config.yaml
n_head: 6
head_dim: 64
d_mlp: 1280
norm: "rmsnorm"
positions: "rope"
init_std_qkv: 0.0381
lr: 0.000915
beta2: 0.99
weight_decay: 0.0
lr_head: 0.00983
grad_clip: 0.5
decay_fraction: 0.348
doc_mask: true
dataset: "wikipedia_en"
MLP neurons of a small language model. Each row is named by its layer, matrix (down: output weights) and neuron, and shows model dimensions 32-287. Each number is 500 + 25 x the weight over its row's rms, rounded and kept within 0 to 999. Numbers have three digits each. A neuron's up and down rows have the sign that makes its largest values positive.
After each neuron's rows, "fires before" lists the tokens most often just after its 100 highest values on Wikipedia text that the model never trained on. A number after a token or word is its count.

L2.down688:454519492510499457519496559463490490494468525535486461506510469455519488500516530520495501484537505531529481501475489481518525461505493492504493494577484452476496505499444504466504475448502483471501532514508557512515489496523522518517526487505555465494494497491549513522495505513507523487547511514497520508511492441483549500513447499546512511505453460509449484513502528481475491505555502490511489477462502527504478460479477487528531488510531514512503533480505551472522495491490530484507481426501520477477487499496502475474484508538540535509497473513540479478496536493496463522478483544521490443501495488485494493522547476509468569523515503484461508512517518506476497467522492515479496496484526483520526513542526562518493499530488463493460505507481515508491495490539484
fires before: "," 27, "." 17, " and" 9, " in" 4, "\n" 4

L2.down1137:478500511485451468473491484516488554532489518522528527500460503541523533481511503488497475523464513493515547518470464552514511505528489517519508501501460529534491505447526471532521508499469517497502453513497474536465485499488528508531480494517471485464486518506504507525483495512512547508507491506538521520527521509510537519551445505517497492480473508496514497483481505465476506501517518562505489504439515485497505459495494506540500499508486481487495508514501541527487508525505491446496480482539511487509475491502539503455476524499480528470541502500471503501563506488498511491519516477514479564481541513510465495488506488500505503538511516459535451525483502473508503531518524510482493530499459498497480448574504508528435476496487488499532504508504502523565481529470501
fires before: " |" 66, "." 7

L2.down997:477543520476446481474518464517494532543518509516481464490456493505512499486500473505500465497502493527470509496481497519485494516488524523517486465461521459525506535492534473523495499551516480460465554500523482521535462513476526479516516501534485533496465501522464520508489510557482516489539522506475448490450516520499516504547518519474457483509533491523546506480465522505487472485515456520456512520502463526524503517533482481516531495495496478548505548526484474555456486499540477467505509540502516519510522517486533507503468519490494537505480499504519519531483488555535515473506448504451508491537485485498515504509501422524512481522514528499510470523477520505503539550544489533514489516503436484528531452504488522472521526472493506510492493506487490547470544454468488
fires before: "\n" 70, " a" 8, " an" 4

L2.down22:524510505478479551452511486479528555507472517502477497524513507493508495517487506504483519499476536511508437478480520516569487500500528560493528477516499510482513465504458545526539464519483442519503492509488529481483498479489525508534533467485489491509483489507489520512513489542518510515443427462528550495507533511503482499506552507520493475501475483471469519439492510473464558519516531497496509479484492482510508495484484501492495495485498461496519514508511518481518502492490524466505479521509508483481484528518490485526541523511489513490540539518505497487501461529511514536486490513495551518437523487474502486489506506536515540481536535450474427500549543496516488504540540500533522512516492549529506504469484537512481472508507503514485424521497501495511483462529478
fires before: "s" 53, "." 7

L2.down625:465470517500540495468514522480517530526497528509469517521533488481508522508526503499458549456519483510457460522490510507544511502517496475504510510553492493500501496523454498493506499503452468488461525544495471537516505512524504515557481512525490497524453512492530517560561481508492502547533471503474519515466490465476489471492522519523499561534526496513477498528542553491493485453573523513504499492471519553518517494431515493507481525491519528529536529500490544455483448466531490466484500531530485472493497458519503488495532492510476509513491525517534529467487479494522485537516477544495521483484458496504509525531522507493457512523528478484464502519528476500511489500514491520496486504551522475471507507495481476511519546487520490487467519471483536508487463544516468
fires before: "." 25, "," 22, "\n" 4, ";" 4

L2.down79:514515469455481490504512479482490473501505480478514526487501486507476508473474503516508469448514519511493499443530460503498523489472511521499490472534535478462496471492474518508520462531451482498511477518507505500486507483530457515519446514493494491514482497499480449483494491511509486497525466544474465482526476531453511505503498537540496446466515472528481505477488569507462467485476484475499523545535484510498508490514490530516466451472489539490510501513506470466515488516468511517508479518485532518518476474476502498539476509463502492498516465498515494517504502545455525523478509493501488516503472509513568512502491485478524479492465498464504490456506536528534544502519529478498492526508523493506508472467467538507460558523505521530476461477486464511546511469515519
fires before: " |" 49, " seconds" 4, " million" 4, "." 4

L2.down598:482483531522511506476517511512502488466494471532467522529512554478495470524510501512464470475460534500490531493506474538523489499481462458520502526488501463523475520494512522476481504471486523470487544500456515540528509474518552496477497520506478525480486507494457544499545495541499479485467485482454509463477524535466506467492540521503484509486486499525473507435524521489495497517483514532506540510494512508473499492482534533540501496496526475504505509522504539474502468504525465497486476488462490491503432490481479551493493513448522507533466528510514523550477523485539522501465519494461507485519473483498495513481480450470529539458532504519533492545493504516491529469529488508536479506517522505493478508489512535478520484477493501503512456466554483517494485513539515
fires before: "\n" 62, " were" 4

L2.down1121:536497515498512486521484513498508479454571548550496509473527465528531493471485509490509531452473503480537499525527490476513508549516472495497524501546503537531563505469498485430556479502523509499488545499509514529493489498513451526474483481518496516491466482548487486505489497476519531488522519493517516526474505510494511518500522514496477504481529514528514503507496580538478475493500518517467521488532521484439538501553512496482514528530500495492532502469496510447519499493468507512536474523468505510477499532484476484503498473583479488485513507526502464514456489501481480492516555487499528553498523487474513483487488491476509460519493452521525465500518483484496507544509523481497489483533453514522517519486447524500555531488536508523488481470496482526544473476515489
fires before: "s" 74, "re" 4

L2.down1221:495521497527514486494488504456488482499468527484497461448470480473477467505499512502513510441446507506491499481513513488504530486475506529479488469484518530536495541548463490454499493571506483472510507476488476463546493548529512487481516543487490520475491485498475534467494479514535487518456559465539504494528482532513494501484475499504495457516493485433512550520508521496556534543478497498527454508493531526506469541492491471471521507479471441534508469520515499511483476526506502484525496509521508469542534502498458522519499496497469483457506456497507482461509484522469499531497527520521495529523504479475493491518535478477499497472511515504488489514492518528530512503502439474512450496476493510471521486493511560493526487479496512475471511459569488497471486471480494
fires before: "s" 73, "," 4

L2.down934:471489531485486468518522474508488492487517479490519497459490536490471517494458466572501522523551486454491487492545539485445454502522519497500522502499501483524455494497479477523492490529510524457509511551507465481477530516508510498513451543470511461529523461453506538506464523504516509521504501538497474502479478518521515535517497528475489497475496540486495464476505498527497468477532470516519554488527492500527512496505517502477498470536508491524499528496462504505575494485536508501477513488468542491502568476484529487528507515506496483515515497488548472492481474461541502488494502522509507452524481446534483508546487529465532522473507489487482507570489533523524530471492502530501490504515532486481496495482506499560497480487498459537490509527464478468495516560500475
fires before: " |" 62, "," 7

L2.down1240:495494477479473496529536520539483474511498496477474508519470502560507525498510475497509490450526514519486493484530492500516454469446444511488528489457518529489475467506502494505500509477503470517506452466524517492447497516485493500517509509490503490511503442498486485450489504485481445522504519474471516492507514531507495475509458494464480516490583497528518484515513487507509491547507547506480499523494498493508487520471482526546483471507532510507485546483544477527542481526472519494469491477490517513482503525442470522523480510519510514476530521459535502525470532541483437485496506479498556500515515567489501508509540503493449508517519502520529526510508510510485504489478521505505525483550491522536527473505506478473513502489511502517489515490542522442498533474475509
fires before: "\n" 50, "s" 5, " |" 5

L2.down799:510463482517505515509484481489464494551519528545438499492485501479513556510500495522536531534547504509516472528554482484496493462494486491467493489495509493514489482504497448483516496498515459466498513527459496448524472552459488467506515522529452472494503523512536468519477487535507502523559466494514499504445484527529468497488504494450484527526515488527480486487491513509477478471490503499513518473468470514485552510528479451491527529519517547469541522479428530479468500536513507517490489482519500541473510527542477469537493491526518557527455478523506479473504489480498470502516519511503505502497489480483482487546528478463513554472531456519508506474503496466466514500522490495498512544554525525507467487450479514511491508491524518526473491534505465475513532478493509
fires before: ";" 34, "'" 11, " of" 8, "." 7, "," 4, " |" 4

L2.down936:506513450517469518513529524490499499530497469505469450521501479514526510503508500489510508530506490485485495541517505501471482474486535482488516504497505475511519490491477543485531528477478425479506500491473474515521454500514505479470533546491467489492536502505527497496521485538529528524557520534510505486529524472476492495486480510452513484510552501465538440475437450541495507527487511488525468504470493504509506500474504504495527461467549495500530484524471507514506484476511506518517461471507532527491477489504537488492543505558513504487488451495479501465529505499490450493529519513493465456506484558466470508486537478463490458501527505464458490509491484502484482506501476482482514531512490495457462441523491520494455546573481491470504465471496496533487483480526460
fires before: "\n" 68, " is" 9

L2.down32:499469514528485499512540468541474485499514485464484506465498515481529499507521533483466527508529490519520481534474486484506510539490517496548531499508502508497498510500474512508497498511499535513468506525531481529494535512475514489544489521480476443483479498512515466478536502476474461470503490487505508467515481482494576525497489472503498459479490522523504449538542480498509487535504481487499501483498511519486471508544471539481496516512505532565495472502494517479501536503487483494535500527459524514502491531488506519497493497472517499526486501512437522480502491524506475498480472502515485530475479521522514519455445528539503514511500520458472503474528553494495504510520460527432485515536494436503550469467505483467490533534514462496477460498489520487491516490474517
fires before: "\n" 33, " of" 11, "," 7, "'" 5, " and" 4, " 100" 4

L2.down72:493477493538498503526492464482488466492514498504472506500516514480506483508557489528516487474541492527497487483506468484564485481487480474471491491512530485495525515496498526552503501528521540522455477479529483465481502492524505491509499525481549542453513484505519495485508493498515486485491513512518484482501461493454453517497488490499488482529501519475531516534501603508490512490506481474462468487505566477473512521510475513469501508493492488502503509443477505506531493503475525529528466475493514439486500493525458519512496468511519490518523479503508527475489455523504448470525512508471489543471508463468532533527477481531502523516504514536518544463466485484497463486445457487531485501492459497521512542490523532507522504502513488500509463492522483478507492471467508
fires before: "\n" 32, "The" 11, "-" 11, "In" 7, "===" 4

L2.down436:483510520480477460520523508515511490461501499523494546524533470460493468497515504498517536519447493495494461520476521508480490451494496494546473454485503484500501474502481494514503503497548511552510504501543541487523437483496440509502452497492479512545479538521520459507513458482482555470494494467522463466487470535519535506500495491490516504475490504527481505449506490505489522496503504483546446498503507455471502493439481514497516477496526502513448530538458518501465522536548480460525498515499509514510465515499476506490482518472565495488494532531520539528509503514530516537476498497526476517480495513504496450514489464506553495523515501476510502515476463513490500504484504468484482527496509451490476521526497504495498502506509518518557493495442485499530474467508519
fires before: " States" 47, " from" 5, " Kingdom" 5

L2.down614:523476492529471505509454490501543490501473529508509513495510472480505493524500480488502481515499508539504452491507505520522510476503506486472510466443525556497492525500531530504495474508516489536492502510496456489540477531513499469505518462486499517506498487509491499484474531521530487535512520453515519493466502472475551484546475522489510485487491506499492548506466555517491524517493542484500482457517521476536487508511527487467505511504537499519514508509506476513496512484527510476494507497478502503499489529471488534483528451491464503506496471542454461504458471530479532490464512495492493461506516525546507500548491473499518436517491490517568565517504515522519495512516482491512499457477518546488502520489512456479549493490506506495503476501516518481487479485447449
fires before: " 0;" 27, " 1;" 11, " 2;" 7, " 4" 6, "brook" 5

L2.down911:516499513472505509482493495465478492529517491521510498507480504492475536502550491514480546484499506473498513501534491501512516545541506497519502461549505468524500495477471474487469459475478506497528496517480502510483498510520540503508488488518530514457493500528502516526527508500509522488514519527479545487478458467542545522495507522493480526530480533489490560462475489476524533506517464447500499488468486513529514498468531479510485518557519504474475490501488520464515493494526491529509486512507509553490497523522524498482517455487509479471530488516512505502506468470473496473506519519524503481539490480493504457503501500504528501500471543542463492523523516501495488504517544518467537487490465520558534500435474514462515470515464504493429473515496514519517503481476566
fires before: " of" 51, " and" 6, "," 4, " on" 4

L2.down733:499516534497507512504499466515506495510496515536542484520517523550504498524470516495500498471471457528504538507472482467470509500506522551456523496487491545496454530512516544495502562546518563431481519462489522487514508463486553453501501521471450470481515512465518514453494527488492503503491505506484451516509496520483469475474501515444503499528500511516473496521452503470524505470505483456503485494500482535476507491520501495505508522468483525479503526493506521493465513495528494518524458498507511489479529529449510484495513528569470503520466510510520495481473504510521519525458504563541482548514503528505501505556510517499449444462509509510501506523489496498531481498482495478514502518470486511532509486493505516498434467508460489531496474482501520495505496541496464
fires before: "\n" 100

L2.down338:483526540514474490504487492481466521481470493460506545472535522449501545526463477477497493477503516517495504443519488460529519459511496461459509483507498497478491488486560457524505499519540522483502487531498494511504498486462494515506506495481514514488503531441481530490487454490476477499498512500497507519483478500540369515530504491517504525514493474492482461483475475519445468489509499498495449520457511490504519479517514499533476517510516504502491513502484509523477550482530551496519460441545514503497507529510486481491496497560505539500509538529465549481456504498524485488503547533472460527532495500493508539499507516473485511523482500448486493526489480534493527467501471507458521500475525494561530511525523489506500481512491509528494515473505521518498462512531498
fires before: "," 22, " of" 9, " in" 8, " was" 6, " at" 5, " later" 5

L2.down863:481525517502506459473507515507509493534460501488510471516468507547477488507527505521510522504495500519480498503501466521525481505475494443494474549509509497531496499476517500467502498508474515521547507504518505493511498473560532467514520537510504499526480505474477551508542424473496530490489467500538497500484489527494440522484481486476493482518483459502556456506526479486484514509500537492476472461470498500515520493497510476469545474499474480499465477493493494464461530514468505520501480495532505484499536457492541478479535503483473489488499497532474523485518522529526495480481549552509510504515490468492515515430550532445495535461485518527489501536459488496501459481488488492528519480492483554502516500510481519474501491520531472492525506491506508514524484530525522
fires before: "," 28, " later" 9, " day" 7, " after" 7, " year" 5

L2.down888:474506442538493522462500512565468443510461486465484480480495483469460470511455515536530532531515528501506539482494525524484538463467498523515494519495512455471531508502521512503465501509508485458463544488532504508541515482471459485469484494499482540492510462496516483485529488509505524499500517492473518452491482539493472484570498531483482469519512485521507524515516463495517483533464490544495470484465465508511509511502525457486517467450501511512468496494510494532514479528505499523490512505508480474522511542474498479479506491476541483487507448497513469518479475545491506530491519502483497500500507475469475517504529526532501486503516534532527507490524507489506508486497533501523503515456536489506521501548525523461521479452472538488533459503514476515489514503532510
fires before: "\n" 80

L2.down729:515487536490553511471442512465502488459494528454500526466503487466495455516517519464513502470529508509509483468492491530507514464490540502478513501512494498462504492499528481532509548529526502482479519496531473541514484549488530505525557476501516523533483482471459470502519514471526516540513545553513543501507527537519486505528517444485509513509536515532483513539497478547524517487505488519479485489497500484528510468542458492495522500491538477486525515472491471477501459504499516543548521544490509490504510515497513490482515525470523504517523491523466499519520488546459515524501519505484504518528522475506476478470570518551498481507485532485495483501508465481512495529527497498441483490496492505505458536500525475512520520487524513525502522515535501552523499536500484
fires before: " |" 43, ")" 14

L2.down714:514516488526468478506511461498424507510502507506512528489480479443474514517516517493514519510515480487512472503510485486480489524530498482486469546468483523483518482488499456518475491554507552477485478486490480524495469492503501526511494520472504544492482467490489523515518523544511459486492521505486512511530510526461509498517501521530495541499491486483591500506517565509460531491489522506510564548489484509508469531546514517418512462547454494476521512504496495504502488550529539493449498456468484529518527538456521484465472481545484482518520498514506517500496550523511490460510527499465481520491481490519507504514503534521530494506463492518468489492476498521466479512511520494464505511479481484519493523501525489504486515513496537525534535505571504535465507458503512
fires before: "\n" 52, "." 7

L2.down669:547495482518496486487494494492514535507483502470506457511510482519494507503492518454512506500515493526525527496535510512442504527486524478585490532470523518479477482469504497520515481532468469492498502527503466512492498495502501470506517496488508518503513465470470494496508541486488525493487508491483512502453488466484565537530523481498530535485481477517524505524503527454487514471525544526535528539515527504518512491496530529500531484515450504467445482533525520509485538493516493492464539505471522499523475451523514524490520492468491483472463438469474540504479526502527471521459466511462435488512536490496514520489450498525515481464547521499493495514540475515503546536537530517491459478502538525447538502485498476459490511511499486544549491493499493512495502501475496
fires before: " 0" 20, " 0;" 17, " |" 12, " 1;" 8, " 3" 6, " —" 5

L2.down66:492512470478476521505479455464508507481518493495497478455523500495493513487506524507480543519501537525489482475464529519505487486503458468522516503506524520548493506513470441495483515508533531496477470481478494482531470497454552502515464495513475490472473530504525495461482520466470497450512498507465495493481483490470469527515519551534474514535458517487499519502519482480507491492504467470502497534507534470557497502503474531467501494490488462501501513539493557525517523501518526470487548490511497531511471491493505482491513512463468512520482463533526454497515493505552524521516536462510486489531510536527455486516489482524498445512515495448524480490497470478526484487504460504465533518453518510503511479477438503512501515517510528458507504488476503516513493476492506
fires before: "==" 39, " ==" 12, " |" 4, " and" 4

L2.down747:453532520529510497491483496479498551509506528461499511498479503499521481510486492549526486488530489483494507470480494494460505502511502515482480510460531462485495533518517480496528484530506523508521499501476522512456517500427486521502464439516500490473513505461505489513501504508492497460507508460509562502484535530518525492541492472500519487479476483495470458507530533477501506494491511475508460509479534512456492503501484495496520488452472515465515480499521503475517499488530516476514523483462450479491520489515464524483514494487484531503476481499479496494518475499531491460529520447492532550469494517553478457536484521495502481449509495510544503517473451522450536525479522518491528520514552485476495476496501475541493501492451509538504510476492520496500487509519472
fires before: " |" 35, "s" 9, " B" 8, " of" 8, ":" 7, "as" 4

L2.down496:520467500517510526492504486495533541517478502507497465515512502525509494506489496489505494500511458511498499529520515511496555498476498493458494562486486501523491485486513504560491527535510517496549494484487481533530448486490471521489477454505488459480497524497502525493499492479477542516458504524498488541483467525512533513520471524460500532521537527514483458515461478472495491488542479494515461493516521523503489556498486469501489500503491489482504485539531522528485476493479470520536513473504508482505497515483493537504477510467568507501460488529485512507514478518465504565472487510506478489483522499467491472482547489476495515470521517542472495518537436519489470501502466494497500518496528522495554503530524549483476509501507526490555546483495520541442522518515502
fires before: "\n" 57, "s" 17, "," 4

L2.down1140:482463468482496526473491514514514514483494541521491493521540536498508495442527531472510509515520509545465528508519478527523503506506508467440502486572506467500468518495505526470502507522496499458499517461468457495515534476494528475520472483488471547473482478528481512455538482498506508489499488505519547528565480504471482534476497510467532497490490480465492455509511486513482512466491552543540517501499545479486461522526493504483506527500520511508504481535524490490509540473491533512503441521486527515496448463502512480499507502559505493512535481445533490525513492500503510477485529458462541500513511544491509543433535516507489510479516504529495485477548474506499518506486511497493487484497491463477486456474505462502490542475527484542482501516496544506501541437509521
fires before: "\n" 59, " by" 5

L2.down1214:437512491507496517482499503542529507440499508551498484498503518486481510489502476515505484530491492478529513523487513487510498495562535497549500477506535450517483531524514491509502466511491485465493511495517464476464532496511528494521509479443500492520497440501464504525450498499518569500511427500508506494455490464540538504503476528513465523471485494477492457490482506500463468529503468497500547485499487541476504472481495528495493490540556502472494533485522535499507546496513482492492484492479459501498485511545515508453507471516493551487504519495493505508523549497535545534550479516479515524487512482505522497514530534534515502525527485489502483502477472515502512493477494528540504559498512464542492521486498499528514447466493485423520524504556498496537491499442497
fires before: " |" 45, ")" 14, ";" 5, "\n" 4

L2.down587:459537496474539470488496505474502536517526520496507533502499521458498546492465506469490479545483466501507553512530474500483491476478474548525534473476497462521496502499484515505463504496537463520554507519477495487482509504505524546487531530535488466460497465441505489493504483503523548520493499494482499520489497470548454529508464525496452506471465481516510530475480507501483499514462482481478508454505505495458531527502489508508491490509499500477485462489518555484530484509485547501459514525479506467497499485543488505495515504557468501470446489511483514484547484524523500517538540531509451496490477491521505481508543517509519528521501467482530473502469564510482519510491454480461481553502495521492507444523500530499514494470532566507516472528519464474463496460521470
fires before: " of" 37, " in" 9, " to" 7, "," 5, " \"" 4

L2.down195:435488521470505507516484471523430486515435520509498497497515512553512518497508535496457529522509542501484476487506478504530464485494494469500528508476472468509548472530475517538518496481495515500499517509498499484474525521520527490541506466462521478527525537480469530534480477548502479500488520497515517484532475500459447526475519522465515421482479507518417502522522466497546522522511512501482514494494504495529480555488510543472507517491521494487440502470502521502478540513470504485490490468507509508500502497518493474481518518504502511479462483477530485513558460465486546515591474483490536508508484553541484526525502499468540531489505481497469543511497495523497462503517510509499514481509510510520543464539531534472497480485499507464536476515534493492539500507496503
fires before: " of" 32, "==" 20, "," 7, "s" 5

L2.down182:479503530482520468504553538493470518500474501485550507482480525469510469510544523522498498521486480498514463469516489496465510494489496488526519478537510485529486485454466501519512530491502501545474477491460511517530506456528474509488510499549469509500511502527527508538558557519528469519552493508456495457513451486477444499459525495506528474484524487508510522537506514468499507492521526523496508511465498504477543466487505514530503539505509469460525512507515517473546508525487521527498472509480518491508480507445484536497504513458522527492528520553497536507536495480476461540498505542547524452518467516451518516514528496478509515507508537452524480525483520530490499486528473510490466493484468508525515474500500497516503504478471577474502491496496495468478496531453519
fires before: " |" 68, " (" 8

L2.down295:457513518522502528505478494525459510511509525507503504488509472461480476524532467474500496514510521546522522475510487434487510461554533513483465497523483482480502470508484489494500471536475504474460519506471451499496498501506508454503499525468542471465495480527490470506499477509504483501515541502500530514511473537518481491503494510478527479525495500517526506499524508509538501464510517468423503471451537519468490524499545490510512484532520482455509531489492491483493507502490456514539501495541496476487492505503517522474502489536471516499529514506516513498521477509504521493474531531516478470528530508464493566496519516510475522504491494519531506465464472505485490474565521475463457492488479446514507547454476524510503533539513510506508477465512475475501495492455508
fires before: " the" 19, " a" 14, " that" 12, " in" 6, " to" 4, " its" 4

L2.down1216:501541535551501441504526481452466480471537460533542513503507507502453470527504457515513530492489491514504524482538478505514507475499508532520476461515490470508537508482515508532489491505491488516513521512492491468522539529532499500510500489487528500487493480514520510530473475466496499476503505529514516510466508570506532506536533527490499511502506480503537499564463474520504504467470519456491460492543501482492536503478513500500550491507500476502494504533500532538439490519498503530536473491550458496558538521508510501526485478499520452530523522511497449522494495467489472458510483483532528536459500483519522518545449516502467519503494505451469516509499499469519503511506498504476479505483501449497484510514496499572489483507512473520531539473477507508492494489460475
fires before: "s" 83, " the" 5

L2.down21:471506511501488480506506537512494479530520553495513474477459492472473475556473482502500519509506487510478446551522461517531515512503488509490498518488490505498518501440495543559487539467489497507494491474535511518487502483484483528533511470492473480525528487527504511514471484529517471553532475511512514453490471491508532532497496547509508517523469477548463482488508494491473535485492513504512471521515487503504512501541531546472532499480532509509441498464533535457496501498477520486468495504524477513538478497484513485530498515559487497504488515522502513464535533499492474472470482500533527479462525504515456499502513562465492511483487557494476480497506487472518507496467498498501492499486514479534492512497515509494495477493456490450485521535473528510465505508539507
fires before: "\n" 65, "s" 4

L2.down1034:505537495492521493532530481538524519489543496497460524491519423480475475467511518470514547464498513557500536458507482484524499528526502530505488522477478528487552519488538497548476481483496525497470508513494506482507488526510489483505525481492537528459479501485505474495467518496518503500542485488471514530444530536465536501490468466520513530541470509498492551485512513495478516480487520508510524527547518498510490476475511475489494479494500453497501483532532504581556485513481548475460491512479520496512516478517505439495553524565458527483480501478500494497464474503528473533535509454525500523478522477568511485485475490544511519505501517528483467487497492526517471494503502489484524445505506472511531499511532483536487512526478508508535525509473488507490528511493485
fires before: "-" 41, "\n" 14, "=" 9

L2.down201:486485499452502491541537503466502541499514497499499467521512510446527508472514535507486527554472495552484510488501534491490495529509479535464491500495514502499521492492505520465520490493457496514542511539493491473511491493538496552479478522522535501532487538471523551505487516492520497485480507493489455544472514458497527466490513493546498492456504506498505496515532536466495508491519490518516460511519447526482517517498483479493504505480517513516514507491495493506544482532501514492501475531478549495494504491488516476514508525472520524476489512516488470479474505528502511513493474483494490502530496474461452528522459510492470509536485534486481526532523521549512533536505468491521499528501488493466479492459478529485516510485515514482467502485498466489474498521475542
fires before: " place" 17, " round" 14, "-" 9, " in" 6, " |" 4, " number" 4

L2.down440:474473515486484491493492515498501494492541501468495500498500479494502490541511490492510499545503514547491484472507501473503490504538514491476533523497513521508524499524524481481467493507471568536458490466499524499515466535468459487461498519488490533502475502469524504494489521558461450520477536500465493483493463516495463478488505467486490538562490460518519503543551554534506480502460474485510464503530480512515484519485499486496484486469503519500494496485509500478530549480494540489511496500536504492536466508488510523530487518391486505518516480491497491516489497559494533475502497518520462564500476513498485506521486514522507504472501503472467536491510502496506518483493530512511468515495484515486486536543522494478512480528542497495524495516482534492504525509483519
fires before: "\n" 74, "-" 19

L2.down115:510481510531517533520467498506484474514483502542474485539495463512463500482490537465493585502459522487518506512535491497513492516523481443499504547503505492512498500486483501495491549501512456461465504497526496464510514488446506485511443484487495483480537468507497462496479495492487508495535488475511505499495495501501519489456507511495499515503507491456476500529492444510480526524492489524495462507510470496510524494500514514482513518476494513493488484530484525485451541556531489513525531519526528518490515523499540493476516505443496504461496470524540491516442489485499501560461475537493472487502515441517527536498517534523546443485499561538495487458508482497518483456504519531535471471468499512460510562476487465489486479496548508534489497526457516543462500456495502
fires before: " |" 59

L2.down334:519496483560453474518498489507537492482524486481482491522480492489475519499498516508532551494537488510528513547538499489496493537547497464526482526532473484519468464483507540510462527534488455492506506498496455470502483467433504500476460507506478493497510482463504518508481543517506502500514463487527497506495463494531552466457515499476519511533486467477515498474506469493478497483482501505484498500511474523523501552467496490548467477514519514504450487496501516517539538492494491467524568473536520535478468503523520533452509461397500488539506487461528533489474492554503496517515529484525451549456504503496500517468487486470498496472511498523483491491522473492492484518469537474514462532469471521506519514500543470571502468513481496494537499496503474500537512499514511
fires before: "\n" 94

L2.down1264:493496527497533474454529467495471534488493489497511475560516498504486504496527489460445476521480511497539503478478478523500525496469487504525496506527498529512465476529471462469515438468483505534537466502503515515475471497568531513487509485497465515545496505472455462496501488460511507456455462546506501513507529477510441520489525484497526489446512520528465517501473469485481474484498518514508462485449491534509502519489519503485505523498485530509479511514498532504518511522509532521479465533487518514489497480494541471500455485491496520491527544508477464470539518486509534502475493508507505502539516548550514544474566495506506507516504474511531483491509490499496495489488482506480518522516559490532496488538471500511548512530500477491527474487495529473486486500489490
fires before: " was" 33, " is" 13, " had" 4

L2.down1223:499498505524494512503475531515506529464438479496505468491521518501488501447518533507473500510530516493558479447508516490520471496490524493499512485485502471513476491504485525529488487422536489508452476459517491519488466474506485489525500480458500464537515504484501510468463478512483506487499518512531506509492475492485474518476538472500492495473468479543566475471482473465498508520510505487506508468518472494494522475504453491469537517482457516531517511512509508498544519488495499515505486507460490484492470489521474520519508476519554546470473489534473460507526517521454447481535548494488495506446480472501476541512531540455487515569533533485506444462518484526511539475486471516491515493453491457548512497532513510475494498533467517475527519523479506487533483513497540
fires before: " |" 52, "," 4

L2.down56:480454481478498540493515447518478570543486522508544485513459527512506510494506488504474497543508493528496523501492480471502504470501491475504504472540450504551518528542504470536498490538530526514453446493461466498527490452515489510500439474517537488486489523526529534495482512513486480520477492500501537507481575483433517494490481497490489486491480510486527535526468496501456511483490501497489521499537508492490514512487498509489503486543477516511498488533498536529463525509515526514494496494522459498504536485488554491551493488489512502538503512506484502470489512482525553491496492481502485483499498498482537509474433476493542500487519521494432522497492476468497479546486449478484470566508505540506499493502563490492478515451538475524520514518481480508510479505463504
fires before: "==" 30, " a" 16, "\n" 8, " an" 7, "===" 5

L2.down683:518499516545477503477483527475504462556503481493478532522458525506489465475487521521511487499458483510512517520484507559464503523501529458449523531475485484495487531506527489501511535470460508527472471487539460541507532504460499509491498519520466524501484464514551493499483504539495468527511469500554502487525493477517509547543482476491472455480486484514531463518500501494484484493486504498496455504504509556452528536501516487511505479564516502511454500480482464513464482502470510485537484487521509564532518550521511497542511514525526457470517486498489507492517495478501499476481437541529509511493480494474521491509482518514502496503522470523553509501533499524468529485464533506486533492501494504470504486578560531498546507557500499515549480523516505461437461487509473
fires before: "\n" 87